{"num_hidden_layers": 12, "hidden_size": 256, "num_attention_heads": 4, "num_key_value_heads": 1, "head_dim": 64, "intermediate_size": 1024, "vocab_size": 1087, "hidden_act": "gelu", "norm": "layernorm", "norm_place": "pre", "norm_eps": 1e-05, "positions": "rope", "rope_theta": 10000.0, "rope_fraction": 1.0, "qk_norm": false, "attn_scale": 0.125, "bias": "all", "tie_word_embeddings": true, "parallel_block": true, "init": "normal", "init_std_qkv": 0.0407, "init_std_o": 0.00832, "init_std_up": 0.0407, "init_std_down": 0.00416, "optimizer": "adamw", "learning_rate": 0.00147, "lr_mult_up": 0.689, "beta1": 0.9, "beta2": 0.99, "lr_head": 0.00479, "max_grad_norm": 1.0, "warmup_steps": 444, "schedule": "wsd", "decay_fraction": 0.92, "decay_shape": "linear", "final_lr_fraction": 0.0, "batch_tokens": 16384, "max_seq_len": 256, "doc_mask": true, "z_loss": 1e-05, "train_tokens": 146200000, "max_steps": 8924, "dataset": "wikipedia_en"}
MLP neurons of a small language model. Each row is named by its layer, matrix (down: output weights) and neuron, and shows model dimensions 96-223. Each number is 128 + 24 x the weight over its row's rms, rounded and kept within 0 to 255.
Before each neuron's rows, "fires before" lists the tokens most often just after its 100 highest values on Wikipedia text that the model never trained on. A number after a token or word is its count.

fires before: "ou" 20, "ad" 12, "ain" 10, "an" 5, "ap" 5
L5.down941 [143 112 148 105 144 122 142 122 126 116 130 116 168 111 104  91 147 141 161 110 106 105 148 118 156 147 131 128 159  98  67 145 147 102  85  79  97 103 146  91  97 105 122 128 116 120 149 145 121 130 172 139 143 130 126 104 104 122 115 101 191  93 131  94  98 145  94 117 126 155 142 132 112  98 106 104 170 109 140 120 145 116 133 158 116 133 147 141 161 178 138 133 103 125 106 173 104  70 161 107 132 104 123 105  99 123 150 150 178 167 180 188 105 101 141 147 114 110 133 129 137 132 157 147 144 132 149 154]

fires before: "\n" 58, "\n\n" 39
L2.down930 [142 118 105 107 149 147 113 132 119 179 111 172 111 109 108 127 159 128 139  82 143 106 131  82 149 135 142 106 137  84 140 145 119  45  71 132 116 146 133 106 160 143 114 159 124 151 157  77 152 154 132 120 122 143 167 169 118 148 126 138 130  88 133 114 131 118 101 167 118 133 118  86 171 120 125 122  99 101  67 101 151 143 110 160 134 129 149 142 112 193 136 135 123 137 114 121 153 141 152 137 120 143 140 131 130 166  98 118 140  97 116 161 140 128 148 126 121 107  87 147 134 105  98 105 152 174 151 127]

fires before: "as " 17, "to " 13, "in " 10, "by " 10, "a " 7, "on " 6
L7.down801 [125 126 102 115 125 145 148 116 103 152 133 144 108 116 137 138 140  78 142 119 100 139 106 100 123 144  77 147 112 173 166 150 148  78 139 130 128 163 155 103 172 148 190 143 146  93 152 136 135 144 128  95 146 163  96 108 117 117 136 102  93 103 119 145 142 147 151 104 157 103 136  96  99 145 140 152 150 103 143 125 121 137 159 108 112 143 135 130 136 122 137  91 143 126 181 129 169 126 112 170 129 117 126  96  89 118  72 120 130 125 125 140 148 131 136 138 163 107 145 170 118 142 117 142  90 102  98 143]

fires before: "s " 33, "\n" 19, "\n\n" 9, "s" 5, "t " 4
L7.down799 [ 86 137 121 105  93 152 139 150 156 105 111 137 159 189 111 134 161 105 122 118 176 143 136 120 113 161 124 104 147 143 153  87 141 168 135 155  97 145 126 129 137 158 116 108 158 133 121 127 137 146 104 140 121 112 119 120 110 100  79 114  69 121 120 164  91 122 112 139 160 138 131 131  86 139 127 133 137  88 141 117  88 135 152 135 123 154 118 103  87 174 152 157 157 159 154 156 105 107 133 172 137 166 128 121 103 148 166 116 150 111 135 143 122 111 115 166 112  96  78 141  98 143 165 104 112 177 107 115]

fires before: "ty " 14, "tr" 9, "ad " 8, "oc" 7, "ers " 7, "ty" 7
L6.down135 [149 171 105 103 127 114  84 123 116 162 153 156  95 116 130  77 127 152 102 152 152 128 145 113 111 110 138 157 133 167  97 112 133  84 118 150 135 140 161 150 119 125 112 146 106  98 161 128 104 130 166 122 102 106 121 101 157 144 145 148 105  75  97 100 110 161 110 123  82 138 113 120 132 133 100 135 122  85 122 134 105 125 117 154 107 149 105 149 115 131 139 122 103 123 100 116 128  95 113 144  91 139 156  96 115 149 131 124  67 179 173 151 108 112 150 134 172 107 125 133 118  80 113  84 135 118 110 123]

fires before: "u" 30, "y " 10, "ec" 6, "um" 6, "y" 4
L6.down810 [ 84  97 158  75  46 131 120 121 145 142 145 126 115 159 109 156 186 115 123 133 115 126 124 124 135 125 104 127 125 106 138 140 130  89 125 136  98 137 129 134 147 118 127 127 160 119 150 179 144  94 161 115 145 111 132 109 112 125 118 106 109 123 143 151 124 151 157 150 133  99 153  87 119 107  72 148 125 121 148 118 106 103 109 103 123 169 124 135 116 125 161 109 147  93 102  96 122 104 118 116 142 118  77 150 102 121 103 148 118 163 123 132  99 166 104 124 109 154 150 123 138 141  98 160 153 190 121 114]

fires before: "\n" 26, "\n\n" 16, "to " 13, "the " 7
L2.down686 [126 155 143 162 123 154 131 105  87 170 119 168 120 118 155 154 168 165 129 107 148 143 116 126 140 154 123 122 114 155 121 126 125  65 122 165 125  72 164 133 121 141 100 108 184 116 129 151 160 117 137 124 117 166 126 137 110 143 136 155  93 136 121 137 107 187 120 111 125  81 132 112 115 104 122 123 143  92 110 109 125 128 119 111 113 117 140 115  95 110 108 120  99  90 160 149 145 116 165  90 104 164 128 151 208 132 123 126 140 159 139 141 124 113 126  89  97 125 155 126 175 129 143 173 126 112 107 189]

fires before: "ed " 29, "s " 11, "t" 6, "ing " 5, "| " 5
L8.down761 [137  82 139 158 131 147 145 178 134 126 111 120 121 134 172 107 128 145 162  93 130  71 141 108 124  95 115 116 129 119 127 163 118 128 137 147  82 123  78 117 189 108 125 153 127 152 122 113 136 122 158  75 150 145  95 137 139  65  95 119 120 126  97 145 105 157 132 114 125 158 129 158 121  87 128  81 109 156 157 149 130 129 132 157 119 128 119 112 122 155 111 126 107 105 158 124 139 139 147 165 116 131 138 122 146 162 147 101 169 141 115 162 122  91 116 131 126 109  73 120 156 101 131 136 143 163 138 139]

fires before: "ment " 28, "ment" 11, ", " 8, "s " 7, "m" 6, "on" 4
L8.down201 [213  91  93 124 139 115  96 152 111 144 142 101 160 136 174 123  99  94 122 117 143 134 149 168 140  83 126 121 113 167 123 159 110 128 122 115  86 151  92 149 135 175 140 155 113 141 110 138 141 143 154 137 139 132 156 118 120 154 154 170 123 144 112 148  90 140 154 160 146 124 148 126 124 132 118 142 110 151 121 115 117 124 128  97 119 111 147 111 136 106 128 117 120 148 146 150 117 123 118  79 101  79 139 143 136 115 157 115 122 157 155 145 150  83 144 102 125 120 161 101 136 159 101 166 110 113 116 124]

fires before: "y " 20, "ag" 17, "u" 7, "y" 6, "us" 4, "it" 4
L5.down199 [112 105 101 139 126 130  85 147 136 136 186 116 140 142 113 156 158 138 155 136 126  76 123 142 101 148 117 122 171 140 121 149 142 140  98 101  94 103 109 127 131  93 113 161  97 128 140 130 175 144  92 142 129 157 136 121 116 116 139 104  81 151 109 137 128 173 106  96 106 124 129 129 115  91  86 125 119 126 111 139  88  91 153  73 110 186 142 187 143 154 136 140 155 126 123 118 114 104 185  87  95 103 121 144 141  87 137 152 121 153 124 129 140 164 178 117 104 142 141 156  91 165 126 112 122 141 116 139]

fires before: "| " 75, "- " 16
L8.down741 [ 10 109 120 128 166 153 157 110 138 135 145 145 125 106 158 144 105 166 113 120 128 119 142 151 122 136 106 114 114 141 130 129 130   8 127 127 117 127 128 110 140 136 114 123 123 116 117 123 164 140 112 133 112 152 155 125 125 115 136  91 128 132 142 117 153 120 124 123 147  85 149 116 118 109 126 153 125 140 126 151 119 150 116 110 120 141 118 138 119 113 127 110 109 114 121  60 147 128 128 126 142 133 136 134 123 125 142 115 112 136 119 119 170 123 129 145 110 109 156 126 118 123 121 147 126 128 114 109]

fires before: "ue " 15, "in" 9, "um" 9, "an " 7, "i" 6, "u" 5
L5.down748 [102 117 108 136 149 109 117 105 161 139 132 127 122 112 132 132 138 157 147 115 113 114 120 147 148 100 134 136 119 114 114 131 112 123 159 113 119 152 120 103 143 129 104  97 101 142 100 151 124 124 128 170 203 130 112 126 150 163 123 108 147 105 152 125 142 118 111 125 179 124 121 117 154 137 218 131 101 161 139 169 130 152 133 125 133 156 113 163 130 103  99 106 160 130 152 104  92 112 115 137 124 138 140  99  58 149  91 103 127 140 116 115 111 131 112 142 127 194 118 142  95 158 107 114 123 131 118 143]

fires before: "\n" 24, "\n\n" 11, ". " 8, "g" 8, "s" 7, "." 4
L2.down924 [159 156  73 114 181 116 155 103  91 139 149 162 135 101 116  96 110 169 107 127 140 102 149 131 109 124 136  76 145 177 105 123 139 123 125 130  85  80 130  96 119 135 129 118 106 147 109  98 115 144 122 140 124 158 142 117 125 104 141  92 129  84 130 148  89 115  93 153 114  90 146 144 106 156 177 156 128  81 155  71 133 119 176 140 142 142 105 124 154 144 114 110  89 143 129 105 143  84 137 136 141 141 132  97 151 120 131 129 121 112 102 126 139 117 115 157 125 149  84 161  99 130 137 133 104 133 115 146]

fires before: "\n" 35, "\n\n" 14, "ly " 4, "y" 4
L7.down312 [ 83  79 106 140 148 124 146 141 159 143 117 110 139 152 111 107 133 116 104 136 122 171 148 118 142 130 121 142 137 144 156 160  91 141 119  91 115 103 119 146 116 115 102  61 117 144 171 105 153 117 197  98 123 121 122 158 123  85  87 165  96 123 121 113 146 145 102 170 129 106 154 101 129 122 109  99 129 144 153 153 140 102  84 122 111 161 126 115 120 163 115 155 164 176 118 158 115 147 156 137 111 126 116 102  97 128 156  99 102 137 164 147  99 109 119 123  84 141 126 140  89 120 120 132 136 124 159 150]

fires before: "\n" 40, "\n\n" 22, "y" 5, "u" 5, "ation " 4, "at" 4
L6.down264 [127 115 125 112 176 161 168 115  75 126 151 135 113 169 114  83 113 119 120 138 122 137 120 130 146 173 137 137 154  69 140 116 110  66 156  90 140 113 126 157 109 134 103 117 189 107 176 105 126 147  86 117 138  95 140 128  85 112 111 129 129 119 139 166  92 156  83 134 108 119 147  88 124 115 133 164 107 145 185 143 112 125 140 121 172 171  72 124 136 124 122 121 117 129 144 128 154  98 107 125 108 122 129 138 105 135 113  97 139 108 131 140 110 137 143 119  73 137  92 115 133 146 121 155 114 148 150 128]

fires before: "ond " 29, "ir" 10, "re" 7, "ree " 5, "tion " 4
L6.down519 [ 82 114 141 142 104 155 104 126 113 139 133 114 128 112 162 112 114 140 156 109  88 145 121 134 190 149 160 108 153 119 123 129 112 137 112 105 134 101 164 124 125 113 103 167 117 170 141 132 117  77 158 109 130 124 101 159 128 122 123  91 101 109 102 146  64 192 149  90 100 148 138 158 132 106 112 128 110 151 132 116 144 121 144 103 169 130 110 137 117 171 132 191 137  90 115 157  81 102 138 121 114  97 129 153  86 160 135 116 141 126  87 121 105 137 156  93 151 124  98 145 191 125 105 117 132 108 121 153]

fires before: "- " 46, "al" 8, "ar" 4, "ot" 4
L6.down656 [111 136 154 144 135 144 143 112 166 163 163 163 135 138 113 107 129 108 115 124 129 137 143 116 150 124  99 139 152 129 106 154 136  95 114  77 150  84 135 135 176 128 166  83 126 141 105 162 149 112 125 118 140 117 148 150 136 143 111 100 128 122 163  80  89 150 134 106 123 151  90 119 148 158 130 111 117  87 166 142 151 116 141  90 136 107 161 165 141 136  63 123  88 154 132 122 143 119 115 132 117 131 102 168 115 138 176  90  56 125 135 112 165 101 142  99 126 131 155 129 124 114 128  55 149 163 136 136]

fires before: "k" 19, "er " 15, "er" 9, "es" 7, "k " 5
L8.down665 [ 93 152 114 122 166 135 137 105  96 106  93 160 145  97 144 155 147 143 142 113 140 142 136 137  95 139  86 103 133 110  95 151 118 112 152  85 153 166 130 114 151 174 118 174 116 108 128 115 105 135 120 137 111 111 122 128 135  89 144 123  97 109  88 147 125 161 112 121 167 116 167 115 108 120 161 140 101 125 123 153 141 101 151  90  88 121 109 185 177 128  99 124 139 109 147 110 166 123 143 168 134 125 110 143 139 130 111 124 157 134 145 110 163 140 124 142 107 125 156 110 108 111 124 167 145 133 120  96]

fires before: "\n" 38, "ity " 11, "est " 4, "le " 4
L2.down871 [ 94 138 100 129 138 154 143 123  99 160 142 160 139 137 114 113 127 127 134 122 121 124 139 120 166 170 149 126 112  90 145 125 107  69 116 190 112 111  95 135 169 118 136 137 129 149 105 134 103  90 166 148 174 166 138 102 131  85 120 115 109  80 120 134 141 121 105 171 132 128 110 146 116 140 117 140 100 179 116 142 128 137 140 142 114 156  91 151  80 116 117 155  85 133 137 114  92 163 173 147  96  98  87 110 102 175 147 161 162 139 103 133 145 140 117 137 119 113 147 126 136 118 137 132 130 194 126 125]

fires before: "as " 15, "by " 13, "to " 12, "ed " 7, "in " 6, ") " 5
L6.down849 [162 104 157  78 140 125 160 130 107  97  97 136 157 130 134 186 104 160 162 108 137 139 140 146 134 172 134  78 153 147 138 119 106 113 161 106 105 142 117 127 136 138 146  86 135 139 135 125 115 132 121 121 135 129 112 138 123  97 103  81 147 113 140 112 132 132 102 113 180  52 176 120 118 168 145 187 131 118 104 166 149  93 133 142 139 114 101 151 137 121 117 149 122 144 112 111 127 150 132 109 147 100 126 143 100 150 107 130 136 127 112 141 122 113 117 144 110  93 147 128 113  96 120 142 148 128 132 163]

fires before: "in " 14, "e " 13, "for " 8, "as " 8, "to " 7
L6.down638 [114  92 128 127 135 110 154 156 100 110 144  92 153 157 140 136 108 118 135 138 119 158 141 136 130 155 178 105 114 146 160 153 115  54 149 140 170 145 135  97 170 137 182 101 114 100 134  90 132 152 132 111 145 142  93 183 126 124 164  89 172 118  99 152 159 130 122 105 171  98 135 118 105 141 114 184 110 113 129 118 124 104 140 118 119 172 100 154 136 104 129 122  97  87 155  72 127 121 104 124 107 108 106  91 107 110 116 112 147 118  87 114 162 156 127 162 153 120 169 124 113 140 103 121 123 121 139 112]

fires before: "\n" 26, "all" 17, "all " 14, "\n\n" 10, "l" 8
L6.down11 [114 125  96 134 145 127 161 134 129 128 127 173  97 116 136  99 158 125 146 114 147 150 131 179 125 153 125 130  93 131  92 146 129 129 165 134 126 197  83 117 110 149 147  96  91 163 146 158 177 116 157 109 183 151 142 118 116 130 144 141 122 108 132 145 107 120 140 159  77 122 116 153 106  94 101 123 119  85 151 191  79 109 147 127 127 141 118 113 124 115 135 132 118 145 121 125 160 139 160 134 130 138 121  66 127 129  98 116 153 149 111 144 170  89 133 140 182 122 130 158 101 115 118 132  95 133 152 113]

fires before: "e" 22, "e " 13, "a" 5, "\n  " 5, "ou" 5
L5.down835 [125 182 167 121 138 117 121 129 154 153 123 172 100 113 125 105 157  98 144 161 145 143 136  69 110 124 139 132 125  81 132 178 158 117 151 120 121 145 134  76 150 104 103 107 118 121  94 143 127  85 153 159  98 133 104 132 144 116 149 119 159 100 122 118  92 157 112 173 101 148 100 111  99 151 106 145 128 113 125 136 109 193 107 116 111 132 143 131 144  92 154 113 133 168 105 115 121  91  92 144 115 141 119 139 159 105 124  89 137 125 130 158 100 102 117 141  88 141 167 116 103 129  91 149 152 136 115 102]

fires before: "op" 21, " " 8, "ro" 8, "with " 5, "or " 4, "ed " 4
L2.down639 [119  99 162 154 109  87 184 158 149 145 127 157 125 102 152 103 132 156 114 128 130 158 158 163 161 155 149 159  82 175 130 162 178 122 132 122  71  97 134 125 193  96 112 147 112 114 109 120 101 156 124 129 122 118 153 148 167 137 112 156 111 159 120 123  97 147 128 134 116 111 130 121 107 123 122 141  82 132 134 144 110 128 132 121 142  97 168 135 118 127 136 117 105  99 120 102 121 118 128 108 128 125 171 114 148 171  93 115 117 148 129 138  92 132 122 149 138 126 137 105 146 111 146 156 138  65 146 133]

fires before: "s " 55, " " 10, "\n\n" 5, "\n" 5
L5.down275 [119  71  93 110 159 128 158 149 127 152 138 130 165 173 138 111 120 129 130  83 133 134 167 136 123 102 158 118 146 148 109 120 137 126 150  83  86 162 142 166 114 145 135 115 114 127 178 149 117 124 139 151 141 120 124 147 105 126 108 122 160 139  66 146 109 142  86 124 102 166 135 123 120 111 163  95 100 102 159 139 107 161 139 173 121 167 135 138  79 151 124 139  97 139 127 149 127  96 122 152 150 115 137 142 138 135 135 112 101 120  98 134 143 150 143 126 131 133 105 129 145 130 119 141 123 100 144 110]

fires before: "| " 38, " " 10, "(" 7
L7.down993 [111 131 194 133 101 116 129 155  79 129 112 172 170  98 137 179 105 131 132 116 166  77 145 159 137 175 125 127 113 118 113 133 155  93 152 118 165 126 141 128 145 108 172 153 106 131  99 110 134  91 126 117 136 156 112  85 142 156 104 147 120 143 133 115 118 171  87 134 158 108  97 122 113 117 182 153 105 170 122 142 131 112 119 102 150  86 162 156 120  75 148 149 120 149 153 100 165 134 156 118 144 119 123 147 114 167 167 134 183 136 126 120 138 115 126 117 169 103 139 121 111 118 133 118 146 114 168 157]

fires before: "s " 48, "t " 11, "ve " 7
L2.down114 [ 86 157 138 129 112  96 111 133 145 135  60 151  72 120 110 150 113 102 114 111 150 111 130 119 143 121 161 142 139 146 133 139 130  96 144 141  78 148 105 112 143 170 105 110 113  93 141 106  74 158 152 105 133 158 116  81 112 105 127 132 111 108 116 152 147 140 158 131 114 123 147 126 103 127  91 100  95 152  98 108  88 149 144 135 182 155 113 112 104 149 132 145 143 110 134 144 146 140  89 139 152  99 113 119 123 112 121 170 131 146 163 127  91 119 144 118  77 104 168 111 118 132 151 125 132 180 187 114]

fires before: "a " 27, "the " 11, "as " 9, "an " 5
L6.down910 [174 146 130 126  82 139 127 130 109 119 127 129  90 129 132 147 150  87 145 145 117 115 109 114 108 135 146 135 148 147 193 124 107 126  99 127 129 153 116 101  95 185 126 129 150 167 136 150 121 114 136 102 112 128  87 125 147  95 106 137 127 108  99 140 167 120 102 110  73 117 172 111  96  88 152 100 167 138 120 133 153 147 151 137 174 103 152 102 107 154 181  88 111 157 166 126  76 135 122 137 134  98 111 140 143 128 145 107 164 136 163 113 116 161 115 112 123  98 194 157  89 127 143 121 134 105 125 103]

fires before: ", " 15, "\n" 11, ": " 11, "um " 8, "==" 8, ". " 6
L8.down361 [116 137 122  93 145 151 105 121 150 135 122 112 130 146 118 128  89 132 137 132 184 137  90 131 169  57 151 143 142 139 136 120 116 119 121 150 131 124  95 102 106 138 143  98 163 146  96  92 133 110 114 105 120 143 160 131  59  74 133 132 139 126 184 124 107 121 119 142 135  91 155 110 148 123 149 144  79 125 109 150 167 137 146 101 148 134  96 156  93 132 132 142 111 116 126 119 162 145  83 105 109 127 112 137 150 158 133 160  90 145  98 147 112 131 148 128  74 117 109 147 164 123 117  93 124 116 144 129]

fires before: "\n\n" 29, ", " 26, "\n" 6, "the " 4
L5.down785 [ 84 121 110 142 133 164 120 159 101 132 140 126 190 132 140 108 126 150 173 132 101 118  89 176 127 103 149 103 155  97 168  92 158  42 150 146 132 123 116 123 163 153 150 180 115 127 138 146 145 144 141  74 104 106 149 134  68 125 150 111 109 147 147  73 121 149 101 102  99 123 156 126 147 121 107 109 123 112 110 139 136  98 135 127  91 111 107  92 135 118  96 131 116 119 147 120 169 117  97 141 124 147 109 116 150 131 117 123 106 150 143 111 118 106 115  93  87 108 150 108 118  90 112 155  94 133 148 133]

fires before: "ag" 20, "ue " 20, "ound " 8, "ampionship" 7, "u" 5
L6.down417 [161 150 123 121 149 139 146 127 110 134 171 107 138 104 146 109 172 108 127 130 119  96 111  74 138 175 142 102 120  77 116 152  70 123 164 135  94  95  87  56 161  80  92 129 167 117 132 132 134 162  96 124 178 134 131 167 131 113  96 120 113 139 137 129 134 137 115 140 105 124 122  85 149 131 143 128 111 179 109 155 107 104 128 144  98 132 126 124 136 137 130 115 106 153 114 116 137 128 162 132 123 133 139 160  92 127 126  99 114 133 113 152 127 129 169 155 101 106 101 150 136 139 131 121 148 138 100 153]

fires before: "| " 36, "- " 28, "y " 6, "ic " 5, "i" 4
L8.down768 [ 58 164 150 118 156 102  87  96 145 142 144 125 150  78 150 117 135 151 136 168 132 140 102 158 151 116 102 154 167 127 137 132 108  95  92 117 131 128 146 117  93 120 140 141 137 121 149 132 161 133  98  78 152  90 125 118 125 131  97 153 125 137 123 130  83  99 107 125 130  89 140 137 130 116  76 151 130 128 118 135 136 112 135  88 139 150 106 176 128 123  81 144  98  80 121  90 124 125  77 139 115 141 124 114 154 159 131  86 150 126 128 118  99 106 122 144 120 143 114 110 138 105 134  93 120 131 138 102]

fires before: "al " 19, "c" 17, "s" 9, "s " 8, "ing " 4, ", " 4
L2.down164 [153 163 112 174 105 105 125 160 132 149  91 157 111 132 107 127 121 159 181 107 116 131 150 121 168 108 140 111 139  72 144 106  98 150 115 133 100 171  93  94 111 195  79  99 112 100 122 111 150 149 156 131 145 129 146 166 126 139 172 132 127 194 134 107 132 134 161 104 146 145 138 108 183 126 126  98  72 111 128 178 117  89 138 115 130 147 121 126 135 141 143 124 101 118 144 136 121 121 137 120 126 103 115 107 136 113 101 111 143 109 151 132 151 184 145  78  99 159 107 110 168 114 106 110 104 110  92 152]

fires before: "e" 18, "a " 10, "c" 9, "enti" 5, "e " 5, "m " 5
L8.down355 [192 153 138 117 122 141 112 110 116 167 140 153 121 143 155 108 123  66 160 138 123 135  90 159 109 173  98  79  97 110 104 142 139 150  94 114 153 110 167 118 134 125 116 130 159 136 148 148 136 103 114 152  88 133 126 139 105 114 152 132 136 122 130 180 126  97 101 100 131 113 126 133 124 163 139 146 140 100 121 150  65 179 103 152 142 146 125 115 154  68 115 125  98 132 105 102 144 141  99 153 130 109 102 135 139  80 154 159 146 117 151 113  94 168 129 117 114 117 134 149  97 121 141 141 134 145 131 161]

fires before: "| " 17, "am" 11, "A " 11, "ib" 11, "am " 7, "ames " 5
L8.down986 [ 88  95 138 123 175 169 108 109 136 110 114 160 106 125 110 142  98 119  86 165 156 139 145 150 125 139 127 153 145  97 145 162 124  97 108 124 160 158 132 139  95  67 115 181 152 112 144 126 148  94 132 143 187  87 159 160 116 146 144 144 127 133 100 109 116 149 149 157  64  87 115 128  97 141 126 123 152 158 121 167 161 132  97 109 128 144 113 156 120 160 137 108  98  84 135 130 133 122 109 122  82 145 153 122 154 123 135 109  99 154 118  84  56 139 133  95 160 153 114 124 135 138 114 141 150 157 122 102]

fires before: "ge " 22, "ag" 19, "am" 8, "am " 6, "et " 5
L5.down753 [126  86  94 125  94 117 118 132 165 127 106 132 204 119 111 127 106 101  84 130 142 119 125 108 152 133 135 157 130 136 138 124 130 102 145 124 137 115 127 145  96 116  92 138 158  92 110 125 121 122 157 166 113 172 133 142 145  94  87 117 136 148 132 102 102 154 142 139  90  84 132 167 148 125 130 173  94 157  34 161 128 158 107 118 137 111 119 133 121 142 168 133  95 138 114  95 102 147 141 132 125 149 103 117  73  96 118 100 146 131  80 135  86  88 159 105  93 120 133 147 126 107 140 161 172 121 134 113]

fires before: ", " 12, ". " 12, " " 11, "\n\n" 11, ")" 5
L5.down856 [ 93 127  86  85 118 184 122 138 158 122 160 123 156 116 145 134  87 151 146 125 126  50  86 158 116 134 111 109 115  95 115 133 142  64  95 112 135 146 140 107 103 142 156 138 100 149 142 132 138 149 102 109 127 126 165 135 111 132 144  87 143  98 147 104 161 113  87  99 161 131 155 136 130 102 155 114 155 108 116 165 118 113 169 114 104 138 132 138 102 142  92 120 141 135 167 108 114 138 123 134 140 128 105 146 125 112 175 146 155 157 169 156  98 167 106 149 116 153 122 129 150 139 132 131 125 126 135 149]

fires before: "- " 22, "| " 17, "in" 7, "d " 4
L8.down595 [129 126 154 103 120 134 102 129 148 127 114 158 114 122 183 121 145 154 122 129 100 193 143 158 145 121 113 139 110 115 121 111 131 112  95 138 155 166  98 142 105  96 129 126 166 117 122 115 100 113 136 133 140 155 137 106 100 123 142 173 124 148 103 130 156 157 101 128 145  97  97 110 166 101  75 129 112 151 142 119 139 101 145  80 124 103 161 100 117 113 180  86 115 156 138  74 155 163 144 127 128 110 130 125  84 118 171 157  90  94 152 137 125 125 133 110 125 105 160 137 141 103 122 111 171 128 148 130]

fires before: ", " 14, "s " 12, "ec" 11, "ab" 6, "in " 6, "ed " 4
L8.down80 [135 137 106 157 115 130 108 167 130 139 110 125 125 163 162 170 130 119 117 132 137  96 131 136 128 115 154 106 128  93 125 172  89 142 122 103 116 178  84  96  87 196 117 118 143 118 125 133 123 114 106 139 182 108 145 117 147 132 163  79 141 127 138  96 135 151 103 166  98 114 136 123 136 172  98 147 176 115 144 106 125 143  98 110 116 103 118 172 131 161 140  95 143 122 113 129 104 146 144 142 175 162 180 152 171 118 159  95 107 182 140 102 111  88  91 115 102 141 134 139 177 141 132 137 126  92  88 141]

fires before: "all " 22, "all" 13, "t" 4, "tion " 4, "k" 4, "ond " 4
L6.down747 [ 90 130 107  98 105 119 104  80 129 115  61  79 133 149 144 138 124 142 132 130  66 144 117 107 150  91 135 123 139 118 120 136  85  69 121 151 104 148 147 165 152 136 173 142 128 162 158 114 114 138 107 134 153 117 151 127 116 152  82 150 118 139  95 120 110 143 147 128 138 155 162 112  89 144 106 153 108 114 119 142 116 100 146 155 124 111 140 153 145 136 146 127 123 160 106 178 141 127 138 127 126  84 162 133 110  96 179 134 134 153 116 137 135 130 155 135 121 153 150 113 152  91 125  97 127 149  80 149]

fires before: " " 34, "ed " 7, "tion" 5, "t " 5
L8.down659 [ 72 105 100  92 157 174  90 120  98 148 146 169 146 116 174 117 116 110 125 110 165 125 116 195 134 169 116 125 196 151 118 160 118  81 150 120 131 116 134 112  99  94 123 110  89 145 113 106 166  98 122 130 118 126 110 131 147 109  95 155 160 112 118 149 146 162 128 137 150 124 133 112 145 123 148 133 139 157 146 150 132 143 108 134 150 105  96 135 152 129 137 110  85 136 171 113 147 136 165 113 117 125 131 129 113 119 171 101 129 108  68 135  78 130 135 115 120 100 171 160 129 139 116 117  90 111 127 168]

fires before: "| " 71
L2.down992 [160 157 140 156 135 141 118 107  95 129 119 146 127 128 122 168 142 128 135  84 118 144 155  88 139 158 125 109 165 153 124 154 100 178 107 130 139 105 103  77 137 136 122 146 119  85 149 124 158  80 102 139 158 158 152 114 130  97 123 108  85 124 160 170 124 127 135  97 121 113 115 110  96 144 113  95  96 143 132 121 129 134 147  96 136 137 122  80 136 159 104 112 109 106 139 113 123 121 110 201 157  93 110 173 121 132  95 157 159 153 120 115 125 122 151 145 143 120 107 101 104 127 105 146 107 142 139 136]

fires before: "t " 19, "k" 11, "t" 6, "k " 5, "d " 5, "in " 5
L2.down771 [142 141 122 118 158  93 124 171 113 131 134 160 176 135 169 136 125 132 101 173 118 124 125 111 100 160 126 155 130 134 141 131 103 157 131 135 143  97 148 140 138 154 136 152 125 132 168 173 118 141 131 148 138 121  99 147 198 135 114 139 135 162 175 104 123 109 104 132 122 131 134 125 127 171 137 126 108 148 122 107 114 127 149 149 101 110 129 200 136 142 108 121 131 148 159 121 137 102 127 145 162 131 146 133 109 144  70 135 131 103 102 121 120 132  79 144  80 103  91 105 124  96 152 153 145 121 117 152]

fires before: "s" 18, "s " 12, "ing " 10, "a " 7, ", " 4, "as" 4
L6.down107 [167 113  83 149 126 115 105 135 162 134 149 123 147 118 115 142 143  95 142 141 103 122 145 104 166  90 120 139 150 135 139 136 144 202 131 124 125 188 114 156 106 184 157 110 127 148 100 108  91 121 138  86 129 145 157 117 136 159 132 138 128 148 134 138 134  95 133 127 133 159 105 134  93 133 112  81 118 129 100 108  75 150 129 127 161 128 113 132 129 173 151 108 142 129 115 140 124 101 137 113  80 128  99 114  95 122 140 135 137 131 144  91 118 130 167 118  99 151 130 139 163 129  71 134 151 106 157 134]

fires before: "\n" 51, "\n\n" 38
L2.down503 [129 152 130 127 142 157  93 161 121 113 142 115 159 122 136 139 133 165 125  95 124 111 154  87 128 168 138 116 143  64 135 105 119  71 112 112 143 121 125 125 150 173 132 161 135 143 159 119 140 164 167 110 101 156 153 141  95 130 140 136 106  89 103 111 175 182 106 151 112 115  99  79 144  97 121 103 140  85 139 126 116 103 121 152 133 116 120 138 113 139 119 139  94 132 149 112 147 169  95 153 103 129  93 129 127 182 118 132 162 101 124 175 169 136 125  84 143  89 110 136 128 114 106 127 128 144 138 128]

fires before: "\n" 53, "\n\n" 26, "ec" 8
L2.down78 [158 122 148 122 146 129 151 150  93 171 137 154 135 134 114 144 141 151 162 100  96 133 108  91 143 163 129 131 115 129 113 114 128  90 127 108 124 109 131 119 158 119 113 147 102 141 158 101 138 112 143 108 172 151 149  57 136  87 146 151 135  97 107 120 139 142 140 180 147 140 128 133  97 150 133 124 110 157 124 113 120 153  81 170 181 150  84 115 119 153 148 106  95 105 171 134  98 148 119 129 134  94 146 144 110 131 106  83 151 145 138 156  73 115 148 125  91 129 137 191 115  99 130 152 112 117 156 143]

fires before: "s " 42, "ul " 9, "t " 8, "p" 5, "i" 4
L8.down563 [127 126 133 118 109 134 177 134 193 140 131 171 129 122 126 143 153 144  84 144 159 111 145 150 124 160 105 103  87 121 132 112 117 182 110 154 113 102 120 125 131 111  58 128 153 110 149  98 101 110 166 121 174 156 132 100 143 103  94 105 108  79 131 106 137 122 106 142  80 152 148 150 102 119 136 141  79 125 127 118  81 139 127  99 145 185 150 117 150 153 123 124 132  89 133 123 102 149 142 131 153 148 100 134 120 150 149 169  92 159 178 100 116 160 139 108 152 132 146 164 138 142 163 112 142 138 105 157]